{"head_dim": 64, "norm_eps": 1e-06, "rope_theta": 10000.0, "rope_fraction": 1.0, "optimizer": "muon_variant", "decay_fraction": 0.864, "decay_shape": "linear", "batch_tokens": 131072, "max_steps": 5402}
MLP neurons of a small language model. Each row is named by its layer, matrix (gate and up: input weights) and neuron, and shows model dimensions 192-255. Each number is 128 + 32 x the weight over its row's rms, rounded and kept within 0 to 255. A neuron's up and down rows have the sign that makes its largest values positive.
After each neuron's rows, "fires on" lists the tokens most often at its 100 highest values on Wikipedia text that the model never trained on.

L13.gate598 [ 76 149 118 150 152 118 113 160 111 109 125 134 135 108 107 148 159  28 101 118 118 134 148 128 114 145 184 151 142 161 157 229  61 106 140 118 108  89 133 108  90 163 179 132 187 171 118  60 134 164 116 109 100 152 121  91 125 101  86 122 148 125 168 130]
L13.up598 [150  85 107 126 136 165 135  91 164  61 150 130 133 150 163 164 137 103 202 123 113  98  85 124 140 122 115 169 115 177 195 195 153 144 174  97 125 107 149 131 141 170 146 159 171 180 154  71  51  98 130  98 102  99  69 179 105  94 115 123 104 166 131 136]
fires on: " had", " club", " have", " they", " has", "ly"

L2.gate324 [  2 174 116 172 181 117 243 125 134 149 158 146 110 152 137 138 112  97 156 101 123 117 133 112 139 160 122 119  95 166  95  79  70 130 144 168 170 138  97 109 117 143 120 145 153 150 122 164  72 169 135 131 132 117 157 125 102  89 130 124 103 193 113 210]
L2.up324 [ 98 149 139 122 118 107 168 173 176  79  64 130 141 149 139 121 147 185 130 129  90 158  80 133 101  84 153  97 152 143  62 160  82 166 115 100 133 120 104 110 105 138  74 131 153 160 106 108 151 181 126 135  98 133  97 171 107 126  66 123 160  91  89  92]
fires on: "id", "im", "duc", "ill", "am", "it"

L6.gate202 [167 159  92 109  73 103 191 152  91  90 138 196  96 154 163 122 144 198 131 190 124 147  72 123  88 131 158 121 167 142  91 136 150 141  80 113 161 133 156 124 146  79  73 120  87 118 146 124 154 154 132 108  96  73 111  99 169 136 128 138 103 145 161 133]
L6.up202 [157 193 115  98 116 140 146 158 104  73  79 183 123 172 121 125 112 155 173 154 158 145 143 102 166 175 170 155  76  80 116 131 122 195 100 160 149 144 101 177 163 101 124  92 162 171  64  96 144 117 119 139 125  81  99 161  35 101 134 143 117 138 143 128]
fires on: " on", " with", "ing", " of", " by", " from"

L2.gate585 [136 106  66 162 123 156 170 150  86 128  79 170 130  62 132 143 144  77 144 101  93 131 176 138 129 149  91 147  92 118 117 186 155 221 129 150 158  44 112 145  72 160  70 135 119 114 127 150  97  70 139 119 131 126  69 119  90 122  77 169 119  45 155 155]
L2.up585 [163 151 158 144 119 139 134  67 130  79 154 130 100 142 155 174 131 106 181 204 182  82  97  86 117 136 119  92 157 157 141  88 110  80 157 107 123 124 145 109 142 159 153 152  91 146 160 178  95  60 194  87 141 165 161 146 151 150 141 104 138  83 158 172]
fires on: ".", "0", "on", "T", "ent", "5"

L5.gate205 [150 152 113 137 122 103 155  92 134 100  74 123 133 129 160  78 112 183  89  83 125 149 149 111 129 126 112  87  82 103 110 175 118 211 134 148 133 120 172 165 136 197  84 156  78 140 112 114 148  93 142 149  56 142  65 105 185  94 115 114 111  93 110 165]
L5.up205 [146 129 110  92 172 164  45  98 121 135 136 115 113 127 133 100  96 135 113 116 157 103 148  89 131 134 149 102 146 156  75 149 101 142 189 136 143  80 129  91  93 183 164 147  90 153  82 145 169 117 146 110 143 167 120  99 155 106 120  84  65 127 214 100]
fires on: "0", "6", "5", "for", "4", "g"

L6.gate322 [ 45 108 108 125 123 110 132 141 127 142  97 143 106 148 127 109 157 107 164 180  49 195 192 120 138  73  97  94 152 144 115 176 165 112 102 137 133 108 130  95 117 148 120 101 112  63  58 140 174 127  97 140  95 146 139  67  81 112 177 124 113 125  41 107]
L6.up322 [110 148  63  79 125 168 200 186  94 153 112  66 146  70 162 107 181 110 196 168 103 149  98 101 151  83 136 132 119 128 148 180 102 134 138 151 197 139 180 119 135 138 143 124 170 132 132 131 129 148  84 127  90 115 130 149  88 154 102 143  92 129 109  92]
fires on: ",", ":"

L4.gate616 [ 81 121 151  96 103 144 204 119 119 133  61 131 121 134 120 116 117 155 136 185 128 134  96 143 114 156 160  95 180 161  81 154 155  81 100 132 146 175 146 121 118 124 125 155 168 115  85 139  85 222 148 130  57 122  90 149 110 114 119 109 132 137 135 129]
L4.up616 [133 121 124  96  77 130 112 127 120  64 163 134  80 111 140 148 160 171 156 163 114 108 136 165  84 149 183 138 122 109  96 144 201 163  54 147 111 121  96 136  93  91  95  99 155 144  97 178  86 105 140 148 129 115  65 153 146 139 150 118 132 162 132 123]
fires on: " at", " from", " of", ":", " attended", " to"

L8.gate125 [104  52 106  49  82 136 155  83 133 103 117  77  96 114  90 136 111 139 138 127 100 163  80 136  74  97 187 102 186 163 121 187 110 114 168 131 139 141 163  90  70 129 179 155 100 159 154 115  68 156 164 126 125 165 122  97 134  92  84  75 180 106 114 155]
L8.up125 [138 113  35 121  68 142 114 149 107 124 168 128  96 141 158 201 119 150 158  75 160  40 148 120 149 162 141 108 115  59  91 115 124  93 144 146 138 107  97  93 145  75 135  73 138 126 155 191 121 165 113 102 115 119 123 151 114 130 140 130 174 186 121 170]
fires on: " at", " the", " from", " near"

L6.gate461 [113 152 138 161 113 168 155 159 103 123 125  95 143 185 188  92 155 125 164 143 123 114 111  98 137 151 151 189 115 103 109 129 149  87 135  87 145 219 158 130 106 106 144 128 140 114 144 123 123 128 137 138  45 102 106 105 129 110 126  84 114  93 117 115]
L6.up461 [119  88 136 106 142 144 118 144 126 101 115 152  88 131 136 127 131 117 142 140  63 105 154 143 141 124 155 132  90 109 148 134 130 122 117 125 125  92 114 132 110 199  73 130 110 109 129 155 122 186 116 102 138  81  79 151 103 147 157 127 131 108  66 138]
fires on: " the", " to", " of", " –", " for", " on"

L4.gate549 [124 157 155 103 151 123  82 120 114 132 123  68 134 127 157 117  73  47 121 168 141 115 115 134  86 133  98 182 103  89 174 160  78 138 102 167 108 105 161  83 107 106  95  85 109 169 171  77 114 190  96 138  86 176 129  76 130 113 115 128 119 104 132 184]
L4.up549 [ 76 162 133 146 121  77 176  96  58 149 125 106 146  97 163 119 159 138 151 148  94  99  78 122 112 158 147 131 139 141 141 123 177 103 123  81  88  98 185 110 130 165  71 142  98 141 119 168 108 187  36  59 118 127  82 183  92 111 157 102  55  55  95 159]
fires on: ")", " have", "gl", " had", "se", "ed"